Weights of a small GPT-style language model, trained from scratch on English Wikipedia: 16 layers, 4133 steps.
MLP neurons of a small language model. Each row is named by its layer, matrix (gate and up: input weights) and neuron, and shows model dimensions 0-127. Each number is 200 + 30 x the weight over its row's rms, rounded and kept within 0 to 999. A neuron's up and down rows have the sign that makes its largest values positive.
After each neuron's rows, "fires after" lists the tokens most often just before its 100 highest values on Wikipedia text that the model never trained on.

L4.gate19,193,186,188,200,211,216,196,199,241,212,218,232,153,170,234,192,216,202,168,141,217,235,219,200,244,183,181,175,226,179,192,181,231,168,168,200,173,189,261,216,208,215,170,217,214,210,258,191,260,198,218,186,200,216,181,251,231,207,251,223,226,178,207,218,206,217,184,220,194,215,212,173,196,237,188,216,215,189,219,212,196,160,198,197,188,200,279,240,166,180,215,190,220,140,266,203,187,163,168,216,196,197,235,196,187,174,238,160,222,167,233,267,268,191,222,252,241,202,211,173,244,182,146,243,243,257,183,191
L4.up19,228,200,197,163,223,230,180,153,213,198,253,184,235,224,191,205,247,183,207,171,197,140,236,155,238,244,242,239,254,212,226,214,207,189,210,233,197,214,179,229,175,193,187,196,172,171,205,228,246,247,172,196,218,289,252,194,193,214,215,160,238,229,146,140,246,187,236,220,175,183,182,262,216,170,159,212,111,196,174,168,274,160,226,184,211,219,171,267,242,198,204,197,219,208,231,228,191,209,167,226,232,231,195,188,124,197,147,272,230,253,190,203,163,220,195,185,226,191,177,208,239,153,226,208,219,194,187,226
fires after: "\n", " \"", "|", " ("

L4.gate102,235,198,216,234,231,212,238,225,183,263,225,214,168,208,205,245,252,216,176,213,193,227,240,215,178,152,218,173,241,205,195,145,214,225,154,245,219,257,200,237,153,183,204,199,177,224,177,199,141,258,181,190,222,169,205,236,188,218,167,177,189,210,180,214,173,142,167,177,261,149,173,214,203,201,193,140,216,227,243,230,168,172,195,220,172,170,229,257,195,240,201,226,205,156,260,168,199,151,167,165,201,270,261,225,194,207,207,172,174,186,198,204,180,209,258,218,219,198,169,231,180,159,188,197,161,224,214,235
L4.up102,214,255,175,179,223,163,256,227,191,208,236,177,138,159,193,151,192,204,230,203,201,194,203,205,239,168,230,215,179,190,168,167,202,186,233,205,218,146,196,190,190,249,213,205,239,177,243,169,190,158,228,209,246,270,198,202,181,163,179,184,182,189,235,142,152,220,183,180,229,172,237,115,225,222,171,191,208,188,184,187,207,172,201,226,203,143,228,212,264,201,205,212,174,160,187,214,206,212,202,182,253,137,192,236,203,207,217,179,216,167,138,175,172,194,160,205,191,223,155,187,200,184,216,216,167,186,260,200
fires after: "==", "0", "9", "2", "8", "1"

L11.gate799,140,207,207,225,164,248,216,205,244,258,195,199,196,177,233,216,221,168,217,172,170,190,211,173,184,185,190,128,175,207,212,164,193,222,179,170,202,181,155,217,217,217,245,275,218,205,163,203,250,191,209,182,171,178,204,193,198,183,231,197,197,212,238,215,183,193,216,216,277,157,195,162,217,144,222,196,215,208,233,178,243,226,224,180,247,200,191,203,188,231,181,202,202,159,204,231,226,202,235,205,188,171,201,229,181,249,182,229,180,211,188,255,187,193,140,201,266,227,197,211,232,233,239,220,187,205,166,142
L11.up799,248,220,168,173,200,221,185,112,111,145,152,236,212,195,171,208,149,179,204,248,232,206,224,171,197,183,155,175,190,178,254,174,191,196,250,173,215,170,240,211,192,174,236,151,162,199,190,185,209,188,229,203,231,199,234,203,159,190,252,197,155,157,216,187,204,183,190,184,184,195,171,235,234,223,163,208,200,215,213,171,234,216,159,256,208,247,255,156,231,215,268,207,232,265,197,218,169,215,205,217,213,213,207,263,233,205,181,195,202,165,196,238,183,212,206,165,173,226,207,198,193,170,183,164,219,219,217,261
fires after: " ", "2", "1"

L8.gate563,220,194,200,207,204,155,219,159,186,199,194,224,174,268,198,167,197,235,179,118,193,195,253,221,204,180,158,267,227,219,194,143,152,214,171,238,175,238,207,219,224,174,192,171,254,201,174,176,196,176,199,213,212,216,191,196,210,229,205,258,194,198,193,183,219,219,178,207,206,197,227,154,236,198,142,216,186,169,171,185,219,209,211,200,211,229,205,202,145,215,241,132,162,171,221,178,207,164,191,220,241,209,221,131,155,175,219,200,215,215,206,230,227,209,258,179,212,154,185,166,192,183,240,160,176,174,251,201
L8.up563,178,254,188,154,169,202,230,221,288,195,168,218,223,257,223,212,234,206,203,175,193,214,227,187,140,181,209,209,249,216,181,159,252,194,227,149,148,195,218,196,204,195,169,175,190,206,238,161,189,199,210,198,173,191,173,210,218,176,205,233,201,249,229,209,236,181,150,216,149,168,211,220,165,148,175,207,229,188,160,233,241,233,279,205,220,245,187,173,178,178,201,204,213,191,213,164,219,179,169,165,187,183,213,219,200,160,178,220,224,203,164,180,167,130,195,172,204,213,185,247,241,148,193,207,178,192,203,202
fires after: "\n"

L5.gate72,228,191,202,187,255,220,221,206,142,205,221,130,192,189,178,189,188,199,222,186,189,233,202,155,140,197,213,200,205,202,214,228,204,137,141,225,192,201,186,198,150,237,173,221,195,186,210,167,163,199,232,265,196,159,246,175,172,219,220,155,229,227,222,198,152,213,217,212,171,192,215,169,146,190,209,198,232,189,187,206,214,166,209,201,219,198,187,181,256,195,130,201,221,219,241,185,244,203,195,180,227,175,168,162,211,225,212,182,205,173,220,173,246,212,195,189,171,115,164,208,211,140,189,250,152,223,161,222
L5.up72,217,198,177,229,211,207,214,211,204,141,191,216,200,229,229,154,213,175,166,134,183,229,202,167,173,217,216,187,211,196,223,184,215,266,140,240,202,214,179,229,180,153,209,192,188,176,143,223,173,234,167,165,257,189,207,238,205,219,209,156,211,222,201,227,191,174,232,190,248,221,153,170,245,226,235,196,159,155,174,225,263,196,240,227,171,164,201,189,194,251,203,263,202,183,195,206,187,200,175,190,165,172,211,214,212,185,185,239,196,211,186,242,149,221,182,209,253,207,161,197,217,201,211,145,184,179,175,214
fires after: " ", "|", " |", "-"

L4.gate764,231,165,193,140,215,214,202,207,227,161,235,199,224,220,223,187,158,212,200,206,232,253,211,241,243,263,182,203,157,199,151,230,231,248,177,180,171,247,248,189,210,251,210,242,222,221,250,225,192,205,193,199,231,194,170,192,195,181,181,176,222,209,169,225,231,181,182,159,161,260,172,195,200,247,202,203,192,246,161,231,188,180,214,196,189,186,230,162,211,187,195,131,218,170,211,235,171,235,206,161,194,229,220,271,174,228,209,197,172,237,212,166,217,177,158,204,243,193,188,146,211,229,217,182,196,188,148,219
L4.up764,177,228,172,219,202,168,209,201,210,192,219,128,188,210,178,220,205,225,247,205,162,253,228,213,162,227,220,224,229,215,152,187,214,217,235,189,167,210,210,240,194,257,191,161,170,209,154,202,196,230,164,197,253,172,201,179,169,199,153,216,220,241,193,184,214,188,213,185,196,216,232,193,231,250,180,188,211,180,166,246,209,188,223,184,186,200,199,191,210,200,235,241,216,202,191,200,158,226,176,195,174,181,192,272,187,246,113,209,170,200,226,160,219,175,255,212,186,200,237,204,195,218,208,228,209,235,140,260
fires after: "==", " =="

L13.gate459,187,252,210,169,291,173,132,166,277,200,260,193,222,190,174,150,209,195,192,180,228,174,220,201,223,167,228,146,228,209,214,201,236,211,150,219,174,196,197,191,189,232,167,210,227,207,184,219,179,239,163,186,208,177,199,195,213,199,201,212,236,220,235,207,205,204,216,239,188,181,195,140,131,218,210,239,221,246,200,259,192,213,143,173,183,161,180,160,217,255,185,214,206,261,163,171,204,173,195,210,206,204,178,148,219,190,221,145,185,265,240,246,195,219,217,212,207,149,253,218,198,190,243,209,231,230,182,206
L13.up459,182,170,215,182,234,183,155,220,153,196,129,189,214,231,220,159,206,178,108,187,212,173,217,201,195,175,208,243,232,212,241,241,167,198,193,134,208,259,211,219,212,169,206,228,228,174,225,168,169,151,204,227,269,217,231,221,186,168,296,129,133,230,193,203,174,203,256,199,235,236,212,188,226,228,199,272,174,229,251,272,184,198,233,136,201,195,148,181,216,173,167,180,211,173,194,188,194,200,153,193,170,179,207,199,173,183,195,188,194,209,184,251,189,233,230,191,191,228,219,202,196,160,151,177,179,180,188,184
fires after: "|", "1", " ", "9", "0", ";"

L4.gate47,239,161,258,228,172,237,197,221,185,193,213,227,256,174,180,185,206,190,209,214,206,216,178,222,286,208,208,216,218,179,194,189,179,223,218,207,174,233,193,124,173,235,185,252,243,189,256,211,186,194,193,248,219,204,201,181,200,162,217,221,259,239,233,196,186,221,248,233,154,211,219,190,238,228,209,223,186,191,194,201,232,195,242,170,209,211,197,186,189,195,206,196,123,219,200,204,184,198,249,180,199,233,180,238,173,173,188,203,177,233,234,233,206,160,195,227,203,229,171,185,175,231,254,183,169,157,247,228
L4.up47,210,205,244,242,187,238,187,196,210,179,240,228,219,169,191,224,197,176,192,163,195,215,231,235,209,238,208,248,225,185,186,188,151,183,182,185,140,277,192,160,168,235,225,240,249,164,189,205,194,171,221,173,157,223,247,183,189,178,190,154,207,253,194,178,235,249,206,195,150,181,191,202,185,184,179,213,180,176,218,222,228,212,196,212,192,172,220,194,190,217,184,165,176,236,229,161,240,209,229,248,216,248,222,225,216,222,174,142,176,249,223,230,209,194,208,169,195,267,164,218,238,211,227,152,214,226,197,156
fires after: " ", " in", "==", "–", "\n"

L5.gate55,130,196,181,185,238,173,225,224,229,207,208,185,229,225,196,167,183,204,166,174,187,227,279,217,202,245,220,148,192,235,208,186,188,236,170,201,163,216,201,189,131,253,137,185,177,219,235,174,215,222,242,194,204,234,198,165,181,204,165,224,212,222,157,200,228,193,235,176,149,204,192,177,222,170,239,189,198,211,225,148,254,203,228,229,157,163,166,162,174,239,223,144,182,217,206,206,197,236,190,221,172,200,192,242,195,222,202,177,208,247,235,230,237,199,193,185,179,243,162,179,203,176,203,209,179,223,195,233
L5.up55,182,161,154,183,238,207,202,211,292,221,204,190,291,198,131,199,207,223,206,207,165,228,187,236,208,186,219,200,219,211,160,186,230,194,192,198,263,203,173,200,186,240,190,188,225,166,201,257,245,227,185,171,235,242,180,224,195,155,182,206,233,168,169,195,225,231,221,225,189,215,169,211,215,206,228,168,224,215,252,173,211,178,153,168,214,198,192,259,175,219,197,210,228,200,195,214,183,148,190,166,155,227,193,182,192,243,177,208,249,207,260,153,169,218,203,235,157,128,152,180,175,167,211,197,164,230,211,198
fires after: ".", ":", "\n", "s"

L4.gate794,177,168,186,159,181,197,197,176,209,222,206,208,224,200,195,224,158,246,194,179,203,243,250,239,250,201,179,185,232,242,199,156,211,215,127,227,119,178,192,170,197,229,229,204,241,198,210,209,154,153,224,223,162,205,233,209,164,206,215,214,236,152,219,197,199,177,194,202,161,215,157,191,261,195,247,174,253,209,193,196,209,191,192,179,179,189,179,194,178,210,194,195,139,208,224,201,221,174,170,212,195,169,235,187,183,174,216,162,211,211,235,201,181,186,181,180,207,180,177,194,162,210,188,182,159,182,201,271
L4.up794,204,236,177,239,199,160,237,207,225,238,269,201,230,165,192,174,224,224,209,159,227,201,255,192,236,224,247,218,232,125,181,182,154,202,240,212,193,176,185,187,236,239,153,187,172,249,185,168,247,227,161,163,200,226,259,174,141,198,177,274,225,211,173,153,237,210,213,222,131,161,257,218,165,229,191,186,187,232,191,227,209,111,225,211,245,223,164,232,230,201,223,193,196,180,230,219,221,221,183,162,217,200,211,203,135,193,181,205,191,210,219,205,186,206,267,178,237,187,219,211,232,243,183,172,219,201,191,210
fires after: "\n", "=="

L5.gate884,268,269,231,167,201,167,161,219,173,217,251,179,174,189,173,225,276,218,182,236,193,242,237,210,145,181,221,194,175,222,199,174,209,163,204,202,187,257,160,220,193,188,223,198,196,134,291,177,184,189,183,195,198,231,191,191,174,172,187,211,173,234,196,141,234,176,233,205,216,194,146,190,195,200,167,163,197,201,250,190,185,223,218,165,177,200,236,216,199,244,206,235,240,209,260,187,172,222,234,152,156,231,196,172,200,180,213,201,166,196,236,207,188,208,177,266,227,214,196,258,143,211,212,228,170,242,209,193
L5.up884,179,190,228,207,169,200,187,241,124,209,205,152,207,182,198,205,196,206,205,197,188,253,205,225,214,227,188,197,166,162,176,166,221,156,247,217,171,234,243,184,202,235,190,203,210,170,228,188,250,196,222,229,172,238,184,184,236,234,144,205,268,139,162,202,239,193,171,164,177,190,176,183,210,231,188,156,197,210,186,212,182,200,259,211,187,220,213,140,254,196,196,198,222,179,228,195,224,266,212,216,175,189,147,205,181,197,167,206,207,248,237,200,215,196,166,195,187,258,183,181,222,186,223,156,209,179,193,237
fires after: "0", " ", "–", "9", "1"

L4.gate230,191,224,168,200,182,253,150,219,204,202,196,179,259,124,188,171,195,157,187,224,183,154,166,180,172,223,225,194,184,184,167,208,222,225,211,211,197,237,210,210,223,174,249,222,236,203,177,236,196,256,177,200,175,201,190,156,191,167,266,154,170,226,174,204,149,233,203,229,206,193,212,203,208,198,219,202,259,198,176,152,121,198,186,135,240,183,198,204,218,207,224,159,172,207,202,183,186,210,222,179,217,263,182,199,219,190,142,239,171,177,228,235,195,212,184,189,191,204,135,218,247,193,155,182,192,191,210,208
L4.up230,243,239,181,166,153,148,237,169,229,198,148,174,184,224,166,215,155,233,175,231,194,199,275,208,147,185,182,194,183,207,225,189,204,181,223,193,227,236,181,237,202,140,210,190,155,189,182,194,214,202,164,185,169,153,235,181,228,219,219,236,208,247,185,189,138,134,211,165,195,174,202,226,209,225,251,219,199,218,224,179,200,255,196,231,179,223,247,198,235,193,221,235,283,242,182,192,193,190,222,244,189,224,185,241,215,197,238,134,225,192,153,220,199,200,184,184,222,251,157,216,202,182,223,223,201,254,216,194
fires after: "6", "1", "0", "7", "3", "4"